python train.py --num_hidden_layers=17 --hidden_size=224 --num_attention_heads=7 --num_key_value_heads=7 --head_dim=32 --intermediate_size=576 --vocab_size=6480 --hidden_act="geglu" --norm="rmsnorm" --norm_place="pre" --norm_eps=1e-05 --positions="rope" --rope_theta=19400.0 --rope_fraction=1.0 --qk_norm=false --attn_scale=0.177 --bias="qkv" --tie_word_embeddings=true --parallel_block=false --init="uniform" --init_std_qkv=0.0334 --init_std_o=0.00572 --init_std_up=0.0334 --init_std_down=0.00572 --optimizer="cautious_adamw" --learning_rate=0.000839 --lr_mult_o=0.807 --beta1=0.9 --beta2=0.99 --lr_head=0.00532 --max_grad_norm=1.0 --warmup_steps=213 --schedule="wsd" --decay_fraction=0.689 --decay_shape="pow" --final_lr_fraction=0.1 --batch_tokens=[16384, 32768, 65536] --max_seq_len=256 --doc_mask=true --train_tokens=321600000 --max_steps=9923 --dataset="wikipedia_en"
MLP neurons of a small language model. Each row is named by its layer, matrix (down: output weights) and neuron, and shows model dimensions 32-127. Each number is 128 + 32 x the weight over its row's rms, rounded and kept within 0 to 255. Numbers have three digits each. A neuron's up and down rows have the sign that makes its largest values positive.
After each neuron's rows, "fires before" lists the tokens most often just after its 100 highest values on Wikipedia text that the model never trained on.

L9.down61:137221059135172119177162151130165068150179113115088104169159126164150169134118158082144086144089153186119152099140078173146078177103132174133071130158138136110151118111119174128145113143116135120122177172114086170143136166086167159150134085137152146138113116159094148092090163148121153131
fires before: "s ", "  "

L12.down176:132127158087139120075138130160172106146146137113113107112126163119097101134093105092065137131120166090110133149198131095103075083099112141123162093177192169202148190173063158117128124122091143197083166108127110123148111146101151086174188124139109129114185112118147106141195130121116193170
fires before: ", ", ". ", "s ", "'", "s", "."

L12.down368:176121143076128087159178133113090115161137115146156152136075160176097094132138103121121140128108117114132114151149178123159154117120188074090153095178177191159136147138187124191121134163142142151107158100169135083171115138013140113111149094115120137168126116095121127147079104145126115095
fires before: ", ", ". ", "."

L12.down314:112109181107119116152116109132156136097147094132071118077109180137161128206156127135155141066131103146137114124089161131152133158170095111098143144185141101134158145128144088104139065080088129034121160187103139172167120052174099141161056165117129114140157159100134133115109095128114093195
fires before: "| ", ": ", "|", "in ", "also", ". "

L10.down350:097106123080105147147125106137094113154113117130139095140064098139162147144116105110170134151134069142127147144176119054132080052106182148136145168122144089134161131061102120120134125091107144105093127117122103137061133119015195110121196098126085128099126108101084135126148131121071107089
fires before: ", ", "\n", ")", ": ", "\n\n"

L12.down125:121123198115147094111126079145156139069135120141132093087135121084162120102114073106131136148174102116097133108133122105097147117101080159129089118157162158093158151122144169114153159118114160139161133152090187127133171134064142190226138070135200111147132067143105128092127099104146099086
fires before: "| ", "of ", ": "

L7.down8:093137111137139101126125135143135177118088093132125149204072085130098059181128061139124144076170104158101103113176098095185178052125169103107150044142101118144121155141148102164092156143108127169135117104121124111140141106076203162123121098069093162125128098143174070186142093177160130066
fires before: ", ", ": ", "; ", ".", "==", ") "

L5.down99:110139167126118137119096117172141107133113099080116129110173175170113151134100116136093105172080170135157143077179125120132158156116133111116174134160184151125174120098154169161107115167175160120103112092113151137142126102105119140096140100120112176176157218105064118139131138124146143181
fires before: "s "

L6.down210:099092154080132112111152144105144106161065140206140086209127147090089158109139096073148081103141107194179148149133133078129091108138136124134128118108113149132164126132096149119187170166160079123141169120136124121084130103018189152093136167113098129101189057098109131110080115118157125142
fires before: ", ", ". ", "\n", ".", ": ", "\" "

L2.down509:174097104143146160175135140121139139104160134132089149106134129126152130132056127129135203107070116157075154147107179177091184074085135134118069182070118165118195107116141158174170158156145082081094139100148084105147140142128188128148141148106071073103080112134134122174153107134080125157
fires before: "\n", ". ", "\n\n", ", ", "===", ": "

L8.down383:082107142129063156173111179169108149118100114167171089115162137120069114154143116167163064114112132085135118145094216082142093223085126155106112155097131161131062067147134146107116097115180117111128122144154058097122120075096149120140116116122093140106155171136148106123068090119144084126
fires before: "of ", "and ", "was ", "==", "to ", "with "

L12.down322:046091103097098117128190117103116154177079136132155122084134085150160163164096081159121173171111131099109120151088065093117121086119090100100119183092100114162139127138149155150154144128106110137157135075156134083107153074105152149146175185160064135114114106112136160112144096132120118057
fires before: "by ", "by", "in ", "from ", "as ", "of "

L7.down567:129123095142125193107085139113108122149157143148157132083141131139106109065103109070187107176108169173094081133177195176123178118070142134150094136130081108124147098107138122101158113077104144088154172157092110129165150100111121172158105117121189163149089102119130134086137094107139167196
fires before: "of ", "| ", "1"

L5.down77:116195129147109135144113136143133062172102125104143088122161148137160118155064129175099173108161104131130154187087157106136165050152111094151139128179146149107124158108117079146128131169156155145100104145086143147150181140108116137149128095109098055168139154066145109106133050143049114110
fires before: ".", "′", "% ", "″", ") ", "°"

L8.down443:141087153105118101135141045099107142183134097110132160088107126175107168145126089117157077095126130159096122108152168186136145111133132088142156091125160142121132131127112138050157197206147110140170147096095078137124173130038130140162133141112076133102119109118107114130149067133070174144
fires before: ", ", ". ", ".", "'", "\n"

L6.down456:141099127180122120119139109145100124199122120179148129141061076096130118241135072148170112086134121133073099181145145133075140132124143146166171084096144173129098184121166090110159147160133124190179137137111146158166110107091117118203132116166138126141140068101108175129101138156076124133
fires before: "\n", "\n\n"

L7.down30:178158096102142128093057136077142111100129146132141101123132143137057105075178142110139087130133109088110119097144162125147178186153135110056130139140134161106121117093145099141122091096154182104093143114106189153198093122069144161090167112119166186093138189115129101104109146116151095147
fires before: "| "

L6.down470:108138143133110085117056098161152097103116100123147101071122116079103162122099081138158173103024130143126118110122159169088122118126185122172067134110117115150134142141113138114174183124088080085125137130082153104148112093084128162156137160116096121143084082141129120095144198142079122090
fires before: "201", "198", "200", "| ", "202", "199"

L8.down63:099145140121111155150124149147155106132091131129125180144100146154147127141089125179088107131119078164104146170083177148113109080088090128090159084126157064166116086142144134126128127196163075115099174126126153131100114142255105160085092137157119162173041142153162107141091118081069133161
fires before: "| ", "- "

L2.down427:102181095123124162161093174120181094154126139129104123137132119147138144147127128091089128142099112139127094117174086146126163128130123132062124092100094124145139135128153117079143087140122144185156112160126081165147139164016149121142114066139140136083150156169158129117162101126137182152
fires before: "s ", "t "

L9.down533:056067138138159107141121065063081130153119146136120144086096107198144128097131081110107074122097090114118130177102065129130159140116159183130124132144065098150170154084115129170125208146117139105151137122114105138134113149000129141128143109118116146183111179116150163130079162145193159138
fires before: "to ", "the ", "on ", "from ", "by "

L3.down546:096116150142116170103100072118153118108053162131061126164135112185096117120122063081157128080137159144106117125118093146089160175171142142141160096125108128133057117164132147154146088131131114114065144146050121116175124085140139063147123184161137199152111166190112123142059115152145087181
fires before: ": ", "==", "\n", "also"

L12.down343:117072151163102103158134187104130094088095104096108148118099101129131140118145116120087152094147140127113095154124119148149183149176153124203166144208105150120078137117101161126189062139147122138127104147195146100134201021104132163086107109067076099104146160146076090133067085116070154142
fires before: "\n", "\n\n"

L11.down38:159141103180142153072115135144146181132106168101219140152116124118111181108110121136108091091171109104151104194114124140124134106110202094127146144156074117183168202141155126114158118169155164085133089159085143159183085123055102098106157089091134137125117073159177154109089181168159134139
fires before: "| ", "|", "Label", "\"", "For"

L10.down21:079083155090104120145045153114181141097160233109145107115182114084143103080049108114121066106057117122107129097115143101081124121147163127129096146114127125095102175105146160173122150124099170081153131101138111143197119100092117153128097147162148085114173092152102110085112147059053129070
fires before: ", ", ". ", "in ", ".", "===", "s "

L12.down319:159105112143157115107112128091162115143173118083095132099153158162143162138138113091110109097122072116146169104150095131125129000136127131128117068156163109139138157122141136097107120161101047152168098114141097205115090168203113149089149070108114112112113104161154120124155079110108117148
fires before: "of ", "(", "| ", "and ", "for ", "with "

L11.down261:067125185121125088078097135115082130117124146125059176092128127086090136085178123133197143138157130091134097092144081191090129109153185090067165145109117127148124056144129129160133141157106131108088162150088069116118132086145151064118082150147169230104121149152106127136083115084125076143
fires before: "| ", "\n", "|---|---|---|---", "|", "|---|---|---|---|---|---|---|", "|---|---|---|---|---|"

L9.down517:060099091118100117160106150120113181130055156158112103102073122074123161141068165129129117130151077085075213116100128122109128104102122113088125148130199096172105118116110160107189143085120119108143194072136149122103105172103073139121192163162069116106114087133150093153073122126084112197
fires before: ", ", ". ", ".", "\n", "'", ")"

L11.down328:169143133137050172152097082128172138168122125172139137095134094096204143138088088157152098179128087140159110143074096099115081117099078084093181126107116128146119162099143159131065150145157155107126105150124133082090130087085110130147082148086093110155162187124177148142121138145162168152
fires before: "in ", "on ", "at "

L6.down412:142099175063067154155091150154137141123183142144140057125117094107168194171166132095086106128109105158156086106096099104113140110170112157124151131127172096172131154101178146118167145071209096166074153117111140139178159103065156109142077112137137154138126071140124110096097133115171104183
fires before: "| "

L8.down52:128140130158156113099111094105152149087072187092141113116143207116139172132079162132145133117172114100104157061179119103138116132141131145151156138068118089118140095109176132155087108115061126114096146122114097101140110166056181157111153148155078142179089178158149099124110096179150150088
fires before: "| ", ", ", "in ", ". "

L3.down474:101111159104202128114124121108146152057145129130160151085138145162140139175109116097160131126087157146050124168170137193140121084089109157152124179129124085174153140064105156131132110107166093128130105098139131106109127088255126127159173134129042159130118143125130119132126119143160110148
fires before: "| ", ". ", "|", ", "

L7.down265:080121100089114074089122133117134110109167138126120060089141132106103153142108152130081141129155095076134074153206145128133142099190168136188139055097092132158187121139127146158136154146077154120120153099132101123118178168000152121095141143140087139110094096156096107148167082083091161107
fires before: ", ", ". ", ".", "'"

L12.down57:152094148109136096138232154156115110135099108108154091177122134102103100134149143097112097164139148096163096089099101154134073111139167135110136098164153114161121195123149173128175150150164135075057196178145078090094113042105189104130094145140157174118133183170103144103061138034182168145
fires before: "| ", "|", "("

L8.down203:074097150067151138113108105148148109102133166075078166086106108089132158130102140124111153110140113146097083169160062128193110156128124174118160147125158153139115081139128155095158231118131173138081137125105124128113141087046087154108200142090137088101118086140065101182112171099110086135
fires before: ", ", "'", ". ", "of ", ".", "\n"

L3.down18:093086118150124099141147129205122108115076175131126164121115115157115139154179106124128074137118127193099120151159111140146206172111119165120078163109134171066102128157142157102101131108065131094147137122128083128138115066000105107124155090158099181151144171134113160134110154098142182098
fires before: "he ", "the ", "it ", "they ", "she "

L5.down29:154153161145091127094118088123110133137099135108134063112136105108152105097141091146145111166104157107109158156084138198128143150132186120118123140131153155122090170166105089169168128120181119114121164103108140188164112172133166157190047131094174168151157125146130167074074148191138137110
fires before: "==", "000 ", "\n\n", "\n", ": ", "196"

L3.down395:102154159073098156104143101134136138132126170152209123166096107132140076117163094114093156128118122101216154114120108200131177174127068199116105136085071144093101108112130169068113117090046219095155124105116156151132055093039195151087133162127136123145123125127161118138122168102164146144
fires before: "the ", "==", "he ", "it ", "a "

L9.down217:115136123092060074102054073137119109151137117149112146083107060152082172085085135084136143160093144156123150136145134147144104087155187129198166127157152148115211077098138122128160137140127099104131149098160055120101220140055148164111175174134081121099186096096089090118090084104059137141
fires before: ", ", ". ", "\n", "."

L11.down468:085152164098105136101072130065141111141140109119166157128128182120144102161113123087097162119107146146107189115110169104099159054120122114163127118169174134111143137070174079153094086064097139100137135146157117115141155097129166109124085112105119067087141091162112125112133111070145200109
fires before: "ed ", "ing ", "quarters ", "s ", ", ", "s"

L8.down404:135143138145178120157136109130122134140112122153176120092091147127148113115135094078153145118106130127117161114164080120093171043167170081170114028104160160101150158097104102150129129162142140131158133149156065114109134133023090181118103149054126159146133070114097117132120092087142118118
fires before: ", ", ". ", ".", ") ", "\n\n", "-"

L9.down151:132164092137107112194132110099113135158134129187132080079138168142127102142028120117147140118119140156084166090122153190098111178193127133155118159038180088123109082132130169144124083143046122119111108152151084154091140124042144170120146093150135113132137133114103067109081127067185099141
fires before: "(", "| ", "/ ", ": ", "– ", "). "

L7.down407:149110084086100141135135125148132126119113125112139092099134115195140108133100159173168052144082158128134121158098138102149131051143213102147161162118146070144096117145147120147132169112061181138072101143104057148147138128070089142115146197097081122157049144132111151089133111150180130130
fires before: "\n", "and ", ", ", "of ", ")", "| "

L11.down505:207149097152145175098153147112100144150149106143157145193149078146130076092133111090148133113122069154114073138175127151111132100206131157158109127121128114157149118105147167084057096132161180122124081116204138137157120160194105127125150099166061089141104140085098130171102111096171133128
fires before: "| ", "|"

L5.down107:089155154147111097132169152089103132096161185132151190082103173125172143184113094140148159097118108104101142150151139153098141218139134038132150112147165110060117087176145088094116142158133126145129145089063120152137130131049101105124090141143130183106076117141145106089139137115144141139
fires before: "| ", "– ", "January "

L10.down378:075140176060129161123121148121089150102113161106125085103110126078120058167096158111138120146138097144077155130157164120143115063149174042134151126110117140121098172127129106137158127167109149158155097159118109145129171155000165149167172144137116138144132044116105097088107129113175115105
fires before: "| ", "of ", "in ", "ority ", "for "

L8.down40:060122116100123202066109088138055123128163106145083137098102168168117108171151136109074149186102087161149119135147149101093064027133156046162147106148070076160195137144092124121153122080062164090091126084086115148149175179070113119110151158069149112143152157160091153125131083114101130076
fires before: ", ", ". ", ".", "\n", ": "

L11.down538:108137156125145138084164116147165166113134118127135190109072134179122147150106182127132150138084131125148132123083144121104108159142164136206121100148136122172100197136179116171101120182128128168166122090107072113130134157228177097107087114144118158083113160126124121091077115119039135121
fires before: "- ", "\n"

L9.down215:154142131039112121169163142114108187076169106101096079192171120166102152185144153162153131112155126175130120147098166124109108197159083112133167165152090125126085127198166151113162072107146188191144106182127100112117123084201096130111206165135164127107112153184102126096111070155078110116
fires before: "2", "3", "1", "2 ", "6"

L6.down202:112174141187149150102124095156084111160133094100152151160053141129075104109076196124150131176092169126129135136109139136150059138146137152121093118117105161182102131107149085123115128098132177169180106115085143128139148138006140156140196133094120104118105105141129125097101087113102140137
fires before: "\n", "\n\n"

L11.down476:118135126175130105163141212104183099122125096087185148157159117156139166133082106098093118163196097152145135164161165111076205144132178068183127062222142150121087145126125100081118113068144132125124173110143189091082161104174111145140157154121164123103115110184166130170146115070139112113
fires before: "- ", "\n"

L2.down67:070161152209139156097165129098159121097121128210139140098158152057116081164083081101202113106186086190088102152146107099090115194130088111150148109122186091122100103189116159120121095157112156162152103031140118140129110152131146122155139100142141141065155146164156099098110105116091121167
fires before: "| ", "|"

L8.down372:146122130059151185177143067098129147145134185102151139101121063165202114092123142165151096173151132126114112129140152145128123066099128122118167109093134065158119099125098113128138160118072111162150155152078129154189139199099135123192158133193159143169078154106116156114103159119131138189
fires before: "as ", "to ", "the ", "in ", "for ", "on "

L3.down492:121127186120202156102138097168114138111100162132122188135154087145122152151164107147116109159129165171123105118195152113110146098099112102103121155066125081124096111125108178127152164084099156121090165143086113135163149085040137123099154126132184128094178124134154146106128177130208149092
fires before: "| ", "|", "; "

L5.down439:123102165092156141106125189183092188133115158160100088104099113139145079203125106164177149034127135101082135165139150116112165119116129120165165101115139203076161217195109106111120140079115119122077127134145102156111095081102063167118080154165117104094117098089108169132120157137138166157
fires before: "\n", "\n\n", "\n "

L6.down372:188127099099082155136107114169127103101152158071150128180192132108152086156147135176120059157114163069097077101069168132080160152159127158141119148130132128159163114104098151142183094127147171162144089108104119105139177149168109164148094074150109150183160145126072114120124117175089124112
fires before: "a ", "2 ", "2", "6 ", "3 ", "a"

L7.down232:092142088049121116136109111116121132142168146148112146062163104118168145156173110121136173152118145169116112115133191153133153145171165169183133105173162170135119176155121116172101141142119134200169129081150151092077202125113105103102156175149085122170108136119130164194106145075137116152
fires before: ", ", ": ", ". ", "==", "\n"

L6.down488:142119162125170129121124145136075081122121210109067100089108118144106108135131147112142087155115165107143114092131085140151161120174143137168146163123133085147145140139169167127120162172136103114106120106084127149120149136085143130117070141180046115158157171125141174091135107134159144127
fires before: "| ", "L", "(", "|"

L9.down416:088134114123109122187179089173090109113109118115190159072135115122137120141190148190114163127148143168142133123083148111099116068100130111146156144083143029081099164176166144157157094121132144087115160152182084143163082147000083178060155149145145157136110116134130084130139183091112129143
fires before: "| ", ". "

L10.down296:177138156125194172132095125162036090141155112161100111069134127127061102146121119066144138145138126141139034135136143137124129126106121154135119102161132084112189197119127082127124107117049123129151146095148131162120181150087160102151184117132144179153217110120100102171124144128135127161
fires before: "| ", "|", ". ", "score ", "bi", ", "

L3.down476:126111151140129129098142172123166179131102135137162134124138110054144145154144135115129105108115085121128112127095095092120156184105109114123092101128190146128138124121084075135093153123110116117126128111140075131133111162000164143116123105131169128089173110070172153118145172090141109137
fires before: "| ", "He ", "- ", "The ", "In "

L6.down533:120104140103160151093165141112106127133163109148086171153080131157118135082197189161138147133151160119118190129136096129107101161120147086093125214135078108100097109183180113130147130139111201094185153068089123163112095118028118144163144155121078056129102156128157118088129156133081128107
fires before: "\n", "|---|---|---|---|"

L10.down3:082135117162138171099136158090102129137074164122142141121161091126185117156166132128097130161190056119051134132137113139152150168128106163107124124069148096171118148150154097128133179131072182109170168158189106127171098115029093142160140126025160140087149136125163120133080152090167146183
fires before: "| ", "on ", "April ", "in ", "February ", "January "

L9.down87:128106092153096128133225191169152117117056147125143130126094171137103151148077126122115104093120107098172131075159096100107102167155104097112176087160086066169114145121107110175106145131161164130064140066127062152117130139134103122076109123118151179179071121088106145130078177140160104109
fires before: ", ", ". ", ".", ": ", "==", "'"

L10.down523:138108100093074197125146187151092149112090147058124147131135148170091143202141121153157115087070096071093122151160177142105169070116142128127098153135102065132130068114129141135149113155111136090151153136129119120127097096072136179136140161082074115147106162132093143136131093179192102112
fires before: "of ", "and ", "for "

L3.down228:073151070196078159132119165139128156129119148150086148107187113088186160191158186205105120158152073129126168134129081176074125187161125093111108107105116107084110085162135108120133132129087169098165139115155085127140110158138159149096123074066141058125096147118105065122156123120158172140
fires before: "| ", "in ", "t ", "|", "m "

L11.down143:133129191144085079050087115118172067166104102141180106155111074107103138104144113115125114140080073149094130134132165139147207128134181092104106144118118137174110124138202118125222144118166163111106125095120124084119141115131188110133106109104109142106136077078114092108137117123158077151
fires before: "| "

L12.down276:139127092139139181102067146134133178137116174184137058125175134162104148126106148141116070132091113122140138175102162133141131131144115121130167067102089198184173103084110080065150171135118154141127109160109144127125111145047133120036150104134113185162158092117120120096075091124139164103
fires before: "a ", "an ", "| "

L12.down234:135198161133110114087156108173137095112120129126148093078151139090184163160142210094121146192097136114141127128120124164129107098122117149075137111159125157136044179116146093113143164124128128143145149117094101166101155107109136210171133088162155147115148105176126154092102141085137122073
fires before: "- ", "of "

L12.down8:117086119115055102152126137135152128087163189117119147139131140155126093154107127103138130089107127123135137067136182114178107124139127119069084106141083177102096152136146095131097095162111153055168115208139160181128118132077146136127127183151102115089138135189114098088117062098121140134
fires before: "of ", "and ", "to ", "in ", "on "

L8.down142:151149100061143158169145145096141169108121145181068118140174071109148110141137132113144115118110054114114071139135130135143109024119148118167172108131092132100141104154107088112208157095119108116102122147149138124110156135088138204135105154147170102134185086059121091120094138179072104152
fires before: ". ", ", ", "\n", ".", "-", ","

L3.down159:114139134096119120151105168126127119126153145138114134075104143152145120150141132129128136106124123137138170129076119134144136247143097105172153091095118078168121122101093148090155137116122147107098146077155063144134086082000162159127164075102134116136137108104101147125134098121162108121
fires before: "- ", "| "

L11.down410:136124123093083113115101096156105128124146119068166101086153132119115158084112134112120099113030121115101146078106146074116154071155100105113122120155114091130150129058090150123149118132115150089141129192118089119141134133068142153136117117083078086100176111154095149117148133130119100123
fires before: "and ", "of ", "in ", "to ", "on ", "for "

L5.down527:119147128117148068156142096102130104096184100184157101148089134187146143103120078090120119169126118137108120174202117191158148157129141122190131140128145132112157122131150100083151123155150118131079088140117120090146111129079135111150142108133099153162099068150079086129106062081104140148
fires before: "\n", ", ", ") ", ".", "'"

L3.down3:147075143086092126139176125153141132127128072156185113119091158102149114135183145154088100073118180106122204070121103192107098097151108144108105093146104088080086133114073161118119105107103087142126121147122110125058160128100122170169103147137171121179175130153135123091147204095130118099
fires before: ", ", "s ", "s", "–", ") "

L9.down374:131129115120131106142130150081128161123092166072207071061076118139143139128133118126104099152163081078177100129094111143136123095110145107128130134090162101100105126103102088120120151153124131122088131184166047143151162149025085139153143136092120179158160147184106158060089145130169176137
fires before: "in ", "by ", "on ", "and ", "at "

L11.down563:137134139164128067144159115101128118093084134178154195108133113080172126103120171137169095163146135139123154186150127126157082130094116128083112109110152081092096171147085087133134156126128164132207163074148101152159111120055122163185168116123128195089070103184095152115103145164170157117
fires before: "| ", "/ ", "alth", "at ", "– "

L3.down199:097125163157140096078141122075100138115090145162085134125146135154130115138120160170113156165145093158126152120073091130117149092138152160130110103101171140146141172126077028132142155122131187162072139078157120105098118114016163106123163120126087092095106135122113165130113158104123166120
fires before: "% ", "y", ") ", "; ", "| "

L3.down377:124101076057085139154122141172140155094117091163082145092184095133125130155118195139102124118155143160127121159103156073146128147151110158103128129163089166068102088125112149127138141109126095128131130035127108139099125126136046208112155169134107138132097121140059107102113162116101100106
fires before: ", ", ". ", ".", "\n\n", "\n"

L12.down531:112171145098141137054098160167124116085144167119132138122117182141132196159103166149102087081105137141172114157084118103165184153098129169137166083085110130155117209077128137133130219189138135131158100065125135120103077160075146161162104083103138137166116145179118128134139099178121094132
fires before: "- "

L5.down553:123212157095158138085147160115140139138139138134136145094123149120149103166139109147132126122177127082098103140180132148098108090158103100179041154192116122107136116199139141186164086099082118199105141157115124140084165172078145091128146148174135121134154137162081112093166129111096122079
fires before: ".", "% ", ") ", "/", "| "

L9.down435:112095134186112122154099129171145126145147130105172167089172134120069214216129143123108119085112133134125122151163175129128129079137106118132115110217125099146137151115068082126119072122169143160153145109130099084174205141070090116172077147141138099194111069134145160141055125146138125191
fires before: "of ", ", ", ".", ". ", ": "

L11.down375:122135066124133138151176085054095124136101071162134132173174102122150128083175126133111100141220118095191096095116146153156060025161162145116141126149116150154109093112188140150135120200144113095125143132203138116134189128161127132134120142052122104134156117058136103068120133167182103116
fires before: "\n", "(", "km", "D", "UTC", "\n\n"

L2.down554:068181120112121172078171112126081125131080091135149103109108135122080118110128154166111130156094135127078120107171175116105062254152154103126142109122119178162130140088169087127155171123180123113070143194151163099114162117052142151133105113106115151148117122137131099137128111121150155119
fires before: "\n", "\n\n"

L12.down302:162117134128141091129115058181132150113144119121182134088091112078174145161127134073072149096153180089105141071110146101136184086167174115136122131091110087102112120107149137175099125064115165162130116070169135144127104099125160147166157094153130183103168052109133118087083125115136108084
fires before: "| ", "|", "|---|---|---|---", "|---|---|---|---|---|---|---|", "\n"

L12.down544:114110171094106108167127171150186148105149099166116091082106128155186110113148105131188136128131213134082129139118152086107154159043138168152126164083128087167145146066159168127095095160110139147180061157182080098100160153102163191141102089085152102148176066114144130136129121139148161171
fires before: "- ", ": ", "| ", "= "

L10.down222:107140090087083124168147124171090180187095090128136107152148100037169156150110134133103209141162113160110156155116120119082119145104136088187146158135125139105181114113109108116109154145166129134124052107107112150163131121027107142110167116100101100144124086107133112093153041175069141135
fires before: "; ", "8 ", "5 ", "9 ", "″", "', "

L8.down560:161111168129104174132124103124096123135132152113070158102119149109134131098101139105106180140114156151141128170149124101102103184107129096094108104129100123111123145142130032123103099165149128130119115118094130182085112161255126118136114111206149169137144052126115146111145114138040156132
fires before: ". ", ", ", ".", "\n", "i", "'"

L3.down430:112110097135118166130169141074094143115082095119159154085104097143114165169119107141120160091141152111163108171130154116155162151198150126130101046134099218171111147107126089145119117108105087075130171094140120217119168149104171171071072138169099097118115153068155091095146126089168103120
fires before: "\n", "\n\n"

L2.down473:083125129135176118137103083148122098159112136085164123058144127083139121105093098120125125084101190096111149159109120148133138157104131133072086124070118141153124066077149103097161104096108168083074146187132145202089108126179084179136170094116143104169061080158152095101098115151148088134
fires before: "\n", "s ", "is ", "– ", "| ", "\n "

L5.down195:113073132158115130133088114115094130167155097162142116127134159098128160137111130172100123124107201125129085162126141128083151215116159081123133118123176126211110105112127155129109114137154133137149132111094125137159161133000148079121090184136105050144114090146135080081138086149110166133
fires before: ", ", "; ", ".", "\n", ": "

L10.down369:104079132135119131154219164161116135122159156118097138114161105165080080104088127070124117088111094100085042142184124137140094000156159146126102115106143119151129111095128109141170138134141146116094131130160076149133152061052155168069157135100098191059086106122138078110116150122167153133
fires before: ", ", ". ", "\n"

L8.down322:129123153135137140119148145077135135126163130040161146151126076161130111111107142140115209219161127148147123115133142178137140086129136133121106159136153146086103130126166099157134143156096143144170157110116140160147143146052127176086068112109106042053139112142079140116089140099166092137
fires before: "to ", "ed ", "ing ", "ence"

L7.down63:145146153077128161159094187091139135141055080117115132127212073166101100123098112121142145098144173177185187148119157062129118152114107164203132113114088172150148123166110131133187135154151168112133076111164174141125121147062101114171213104091151123114138123072116159126130122051100115123
fires before: ", ", "; ", ". ", "'", "(", "in "

L9.down554:089096147078138133136083114130147192096182084096131121145116199130104150145167149135077146114130164127162142195136164108091130038179113086163110145120166131128113108100123117119130111115160143131136087183140107154189130067109129114158173116097123117129127123152088113120094156183128053125
fires before: "\n", "\n\n", "-", ", ", ". ", "s "

L5.down191:141178129119139180145145147133089143147137109113163093089130120132148179138086152107130174121181126145141106155133127165157132016122160114145146116091146130130120160117081071136072100125196139124092129106090101167183122120000154137099119064094126091135080042072155120127118090113078106126
fires before: ".", "″", ") "

L6.down43:103111088120147104103120106096175159115133091100157163141177206121162155183206138161142129129144108123182129136121093100128124170128129150126143110210098133158153140117162188146121105130093155146162161109135120167134122120204115084158168101112107111125155089156179085132118145118158112077
fires before: "| ", "|"